python train.py --d_model=192 --n_head=2 --activation="swiglu" --rope_base=10000.0 --qk_norm=false --bias="none" --lr=0.00834 --lr_mult_down=0.7 --lr_head=0.00734 --grad_clip=2.0 --warmup_steps=200 --dataset="wikipedia_en"
MLP neurons of a small language model. Each row is named by its layer, matrix (gate and up: input weights; down: output weights) and neuron, and shows model dimensions 64-159. Each number is 200 + 20 x the weight over its row's rms, rounded and kept within 0 to 999. A neuron's up and down rows have the sign that makes its largest values positive.
After each neuron's rows, "fires before" lists the tokens most often just after its 100 highest values on Wikipedia text that the model never trained on; "fires after" lists the tokens most often just before its 100 highest values on Wikipedia text that the model never trained on.

L5.gate106,208,208,221,216,202,192,232,209,207,189,212,222,179,187,210,204,218,202,183,228,166,210,162,178,178,203,162,193,191,217,165,205,217,238,241,211,227,206,207,201,211,219,204,205,204,214,217,220,190,217,189,198,198,188,215,229,182,247,169,203,201,183,202,187,242,218,184,204,205,193,206,226,212,204,208,221,201,182,238,229,207,174,185,184,190,216,173,205,174,187,204,225,192,203,230,188
L5.up106,200,205,214,181,175,188,197,191,198,204,219,210,214,205,184,218,199,214,231,190,177,240,190,201,197,225,184,188,197,209,198,225,165,208,217,239,214,205,220,204,206,219,220,216,244,193,185,169,224,217,196,209,223,212,207,213,166,197,180,201,223,243,213,220,208,204,199,179,157,210,192,207,170,197,202,218,210,190,189,203,202,234,195,208,236,171,201,187,203,179,185,189,202,244,193,194
L5.down106,205,182,233,194,247,183,218,175,213,192,215,229,203,189,175,195,237,210,186,216,150,188,207,176,158,214,210,226,180,216,202,157,187,202,191,219,198,185,201,215,220,182,193,232,207,193,201,203,214,201,182,215,217,212,179,192,185,218,172,203,202,240,210,196,212,182,195,201,219,240,191,195,220,195,191,238,224,198,209,181,175,190,171,179,178,196,164,182,168,198,207,235,162,264,199,180
fires before: "-", "ance", "prise"
fires after: "|", " Ven", " Ent"

L8.gate76,199,206,182,189,197,214,192,198,207,211,226,197,184,225,208,157,185,202,202,207,210,217,224,199,202,198,177,224,217,182,211,203,220,191,228,216,236,216,199,213,180,197,204,183,189,228,198,208,204,213,219,216,186,169,173,223,231,239,212,217,176,211,217,177,167,181,169,191,196,171,184,201,189,218,187,198,242,197,222,199,198,180,215,201,177,181,206,239,220,195,199,223,178,230,171,212
L8.up76,222,197,181,193,187,168,222,213,192,195,209,180,212,229,152,189,193,199,215,181,243,193,232,213,206,211,234,176,236,227,201,207,174,207,197,197,180,217,184,212,188,203,164,193,175,200,211,222,219,191,207,226,209,162,208,196,205,202,195,202,228,192,208,225,169,155,197,142,160,207,199,178,197,187,213,209,206,204,185,174,232,201,220,200,204,214,205,206,185,187,213,193,190,168,231,197
L8.down76,203,208,176,199,182,187,198,205,217,180,193,189,186,187,201,177,184,218,230,199,180,170,207,176,220,188,183,190,181,180,220,160,214,177,179,242,203,227,196,158,204,172,224,197,228,228,200,192,189,228,230,231,170,199,205,178,177,203,220,213,220,188,212,171,175,202,240,166,210,207,210,171,175,208,189,210,227,205,194,197,193,201,190,192,178,157,243,228,206,223,186,192,181,209,181,182
fires before: "=", "\n", "\n\n", "si", "|"
fires after: " =", "=", " syn", "-"

L6.gate123,220,207,187,214,182,203,192,180,188,210,184,197,174,202,219,205,189,217,195,210,187,206,221,186,188,195,228,199,207,207,187,146,210,175,220,207,200,184,199,197,189,198,160,235,185,206,210,202,230,186,214,215,239,223,190,202,167,203,202,227,193,199,200,208,190,227,219,178,201,194,233,170,215,198,190,211,205,189,236,146,210,169,191,216,206,218,227,201,174,208,222,206,200,203,215,221
L6.up123,195,199,208,187,190,190,230,198,204,196,174,224,173,206,185,205,218,201,199,191,202,254,226,212,195,186,217,203,209,182,180,237,204,193,182,229,220,183,206,210,199,209,173,216,204,216,181,192,179,186,218,202,210,157,192,198,202,205,161,181,249,175,188,203,203,236,210,210,171,192,186,218,166,227,225,213,174,189,213,184,209,216,211,191,253,232,168,184,187,197,236,218,178,218,196,227
L6.down123,228,191,201,216,220,206,193,179,220,186,208,217,209,195,199,184,187,186,206,205,180,233,178,204,230,223,211,204,207,206,219,210,194,200,218,220,200,217,199,189,175,181,189,213,216,212,200,187,191,229,175,213,174,185,190,198,167,244,214,199,178,207,186,228,195,193,224,247,181,193,183,217,191,167,209,190,207,191,181,156,224,210,149,220,207,206,234,212,214,182,200,211,209,238,209,167
fires before: "|"
fires after: "-"

L8.gate67,210,182,218,179,196,223,217,167,205,181,202,200,221,206,190,228,200,191,199,215,157,222,198,196,209,231,191,170,182,213,213,169,194,227,161,168,203,213,151,200,240,216,202,197,251,188,172,217,240,197,221,217,217,190,207,170,189,227,200,181,164,213,212,181,187,214,214,210,194,202,201,256,220,185,191,181,194,227,215,219,201,182,178,153,205,185,217,193,194,198,209,182,202,197,213,188
L8.up67,217,201,195,194,213,195,213,189,192,209,225,211,196,190,181,170,218,210,221,222,195,217,224,207,171,195,155,193,214,216,202,203,189,189,224,159,233,201,172,176,183,223,196,189,207,177,232,178,179,229,213,219,221,230,201,205,207,186,203,173,234,220,215,174,174,161,184,226,174,179,207,177,220,191,204,183,221,211,203,210,187,213,238,159,217,167,218,210,180,224,184,184,158,188,216,199
L8.down67,228,172,210,202,173,209,202,224,233,175,186,183,215,184,184,219,205,207,207,185,191,189,220,193,200,194,178,186,233,183,215,200,194,229,190,226,190,176,176,143,230,204,226,161,209,196,221,206,182,216,208,202,187,197,197,214,207,213,223,185,228,202,224,211,204,198,187,218,215,194,183,179,185,199,168,165,192,204,196,164,206,200,211,231,187,203,196,198,163,198,230,165,199,213,215,193
fires before: "=", "asi"
fires after: "=", "\n\n", " Ana", "\n"

L13.gate136,230,185,222,196,208,210,231,221,208,182,266,219,157,205,204,204,221,164,209,208,166,168,206,201,175,182,191,207,208,156,203,193,222,187,207,191,209,199,206,198,219,189,215,209,209,199,223,207,209,181,202,213,207,165,198,185,223,160,231,182,209,205,182,181,201,214,199,198,205,172,202,217,216,197,174,237,184,234,201,241,195,193,185,209,182,185,227,187,191,199,209,207,219,227,193,203
L13.up136,230,215,190,193,209,203,207,171,208,166,233,178,188,218,211,202,181,206,195,182,195,156,191,191,176,183,223,206,169,201,218,175,176,189,190,218,214,192,202,211,237,189,210,224,217,204,221,207,201,190,221,219,197,211,180,231,167,174,238,157,200,215,153,189,207,178,195,207,180,226,182,212,201,196,170,192,177,166,205,233,181,221,171,193,195,188,203,223,237,223,184,193,188,172,188,201
L13.down136,209,216,179,208,223,192,213,209,218,132,198,183,211,210,206,188,203,193,193,192,192,196,187,197,192,208,170,200,227,199,188,177,192,218,190,167,227,201,177,240,226,153,172,242,198,190,198,147,221,178,189,208,171,205,209,197,185,212,220,162,193,214,178,181,209,211,176,204,211,204,177,218,170,192,188,188,178,203,190,191,209,223,179,170,193,218,216,181,218,218,208,202,195,201,201,195
fires before: "-"
fires after: ")", "\"", ".", "-", "ologist"

L7.gate77,158,193,185,177,213,199,175,195,188,224,157,219,202,217,204,214,192,185,195,212,197,184,168,229,177,185,221,169,197,189,208,187,237,188,174,184,214,186,189,200,203,182,222,206,185,199,202,211,227,194,186,219,223,148,172,208,202,219,180,211,217,172,199,201,199,196,187,221,195,207,194,203,232,228,189,220,218,226,213,186,168,230,221,229,147,222,210,251,217,230,183,198,227,194,197,202
L7.up77,168,200,167,191,210,229,200,206,192,177,233,214,187,207,206,197,165,186,229,211,221,201,149,188,210,185,184,169,192,219,220,210,226,189,168,199,219,210,176,208,196,210,206,217,195,201,190,166,226,217,180,178,230,210,167,187,216,209,200,211,196,197,200,226,210,219,177,206,192,187,160,194,208,191,206,183,249,160,252,176,219,225,209,200,216,176,173,209,205,206,178,200,196,206,184,207
L7.down77,200,186,219,218,217,217,181,188,212,218,198,202,234,179,215,223,208,176,180,210,181,205,233,207,174,211,177,221,199,201,177,168,205,176,220,209,233,178,198,198,195,147,213,164,192,212,203,162,182,177,209,228,194,217,218,196,219,211,164,233,185,217,175,212,239,196,179,191,204,189,216,188,197,230,221,194,190,203,187,226,200,192,214,188,160,200,193,195,176,213,194,187,204,181,193,185
fires before: "\n", "\n\n", "=", " the"
fires after: "="

L5.gate397,193,222,179,196,189,236,184,217,196,195,164,214,187,199,205,184,213,181,171,165,219,220,210,209,200,197,235,189,173,177,232,196,170,218,222,200,218,195,202,203,194,193,237,209,213,191,207,199,214,200,203,178,181,195,206,182,216,226,155,198,202,196,222,240,185,226,232,162,204,215,190,228,220,234,197,210,192,172,227,186,235,196,164,179,168,195,187,174,187,183,189,189,183,208,200,209
L5.up397,200,241,194,186,154,196,225,225,165,186,209,203,176,213,200,211,215,172,209,216,187,236,211,216,209,189,193,221,210,194,185,195,166,183,218,220,202,214,213,200,174,217,211,176,173,245,179,223,198,170,204,186,182,208,189,210,211,195,205,201,212,212,204,196,217,191,198,196,198,201,190,214,181,162,172,171,171,200,156,184,184,218,196,193,189,239,184,184,231,203,206,198,237,199,213,210
L5.down397,171,216,176,200,219,208,194,205,223,232,215,209,186,188,168,226,192,197,199,209,193,249,202,239,182,180,224,217,167,196,216,180,199,200,166,179,165,183,186,191,196,195,223,183,146,214,180,204,194,216,200,240,234,209,221,216,209,211,192,197,174,206,237,170,207,212,198,203,213,189,211,201,192,209,211,189,230,235,189,199,201,211,181,191,178,251,178,182,193,203,179,185,163,210,224,197
fires before: "dale", ":", "oph", "ter"
fires after: " Roc", " as", "tt", " Ac"

L13.gate118,190,166,206,211,193,203,218,207,217,176,234,174,179,201,212,191,218,225,176,211,202,197,193,229,182,241,159,225,220,177,187,223,225,228,178,178,212,242,196,213,222,229,215,216,195,226,207,235,197,213,180,201,201,201,203,198,221,189,208,230,219,182,195,219,199,192,219,186,179,188,199,196,199,186,222,200,166,216,221,219,180,202,249,202,182,213,196,183,213,228,200,194,164,215,207,194
L13.up118,217,199,199,205,194,194,207,212,205,197,185,202,203,222,176,208,160,202,181,201,173,235,190,221,195,219,189,202,191,220,175,206,190,201,203,179,190,159,210,176,202,195,247,206,216,192,216,150,193,226,207,192,190,199,166,208,228,199,226,210,207,177,211,231,169,187,219,194,193,185,186,199,190,200,209,163,199,219,214,189,216,272,217,187,190,223,212,214,210,189,189,218,192,174,155,192
L13.down118,206,213,203,223,177,184,233,195,185,180,196,179,186,208,179,184,220,210,180,193,221,190,201,187,194,227,163,135,170,199,187,216,245,209,214,201,195,216,199,177,182,211,224,201,221,240,172,165,190,226,204,231,215,207,166,214,233,183,214,210,189,202,184,233,151,212,196,153,185,235,192,197,210,186,197,207,161,192,210,179,169,164,161,211,204,188,201,210,189,267,184,214,194,201,209,195
fires before: "|", " |", "ü"
fires after: " |", "=", " /", "'", ","

L4.gate310,202,228,205,242,185,190,237,203,234,174,204,195,224,211,225,205,190,196,184,197,185,204,205,230,189,168,200,216,192,225,208,183,167,246,169,238,196,188,187,161,174,236,217,194,176,185,170,207,210,200,172,219,205,247,203,197,226,182,218,229,182,180,228,195,198,213,192,215,217,170,205,194,191,228,209,230,214,238,183,218,215,185,194,239,213,192,209,218,197,195,176,200,211,207,268,179
L4.up310,180,204,222,226,201,194,210,200,216,186,163,240,210,194,205,194,239,189,248,192,216,202,182,184,169,208,215,204,201,184,218,164,187,243,195,200,203,232,203,170,218,184,166,222,183,208,218,211,209,148,190,227,243,194,216,203,208,199,188,198,175,223,208,224,223,182,178,258,218,201,191,179,192,211,186,206,217,236,206,212,244,188,239,246,232,209,196,187,222,201,213,191,186,231,226,225
L4.down310,200,198,163,191,203,210,201,168,156,214,205,229,160,156,190,181,210,201,195,216,228,216,190,207,197,257,202,176,203,188,217,170,214,174,181,195,214,239,243,183,210,190,201,192,188,224,197,239,219,191,208,202,202,215,197,213,203,175,213,190,209,217,212,207,178,181,220,228,193,206,240,201,220,221,176,219,192,206,208,176,187,167,200,194,214,242,215,222,180,222,192,176,201,194,184,242
fires before: " |", "–", ":"
fires after: "|", "\n", "-"

L9.gate178,230,201,194,192,200,203,190,236,228,191,189,203,167,229,188,153,197,197,215,225,211,223,213,195,178,232,196,202,228,203,206,208,197,229,206,191,205,193,175,181,193,173,196,187,164,206,189,175,188,210,196,167,219,240,239,220,191,201,221,204,252,207,201,245,224,242,217,204,181,194,201,195,204,201,195,173,178,229,181,188,194,203,173,180,238,205,213,203,215,206,222,222,174,227,157,195
L9.up178,216,170,207,228,185,213,178,218,229,219,186,169,164,234,205,192,169,192,176,201,179,205,220,139,206,171,203,221,195,187,216,207,187,228,178,168,266,231,156,188,191,214,189,186,192,203,205,222,211,185,198,227,221,205,202,212,219,203,213,233,160,181,173,213,185,195,206,193,213,183,212,190,220,182,231,216,217,186,174,186,207,148,198,207,175,200,212,224,204,187,204,198,186,215,229,189
L9.down178,212,148,203,198,187,169,208,203,202,201,215,178,235,216,206,234,217,210,226,196,180,232,215,222,241,199,188,228,190,178,227,187,197,200,184,200,182,176,205,171,176,206,197,208,189,230,196,144,181,188,181,217,224,234,178,202,199,226,225,205,215,197,175,188,196,161,206,163,237,220,169,196,163,212,181,235,189,213,165,206,224,182,236,231,206,209,187,204,217,215,217,182,224,190,185,212
fires before: "-"
fires after: "-", "|"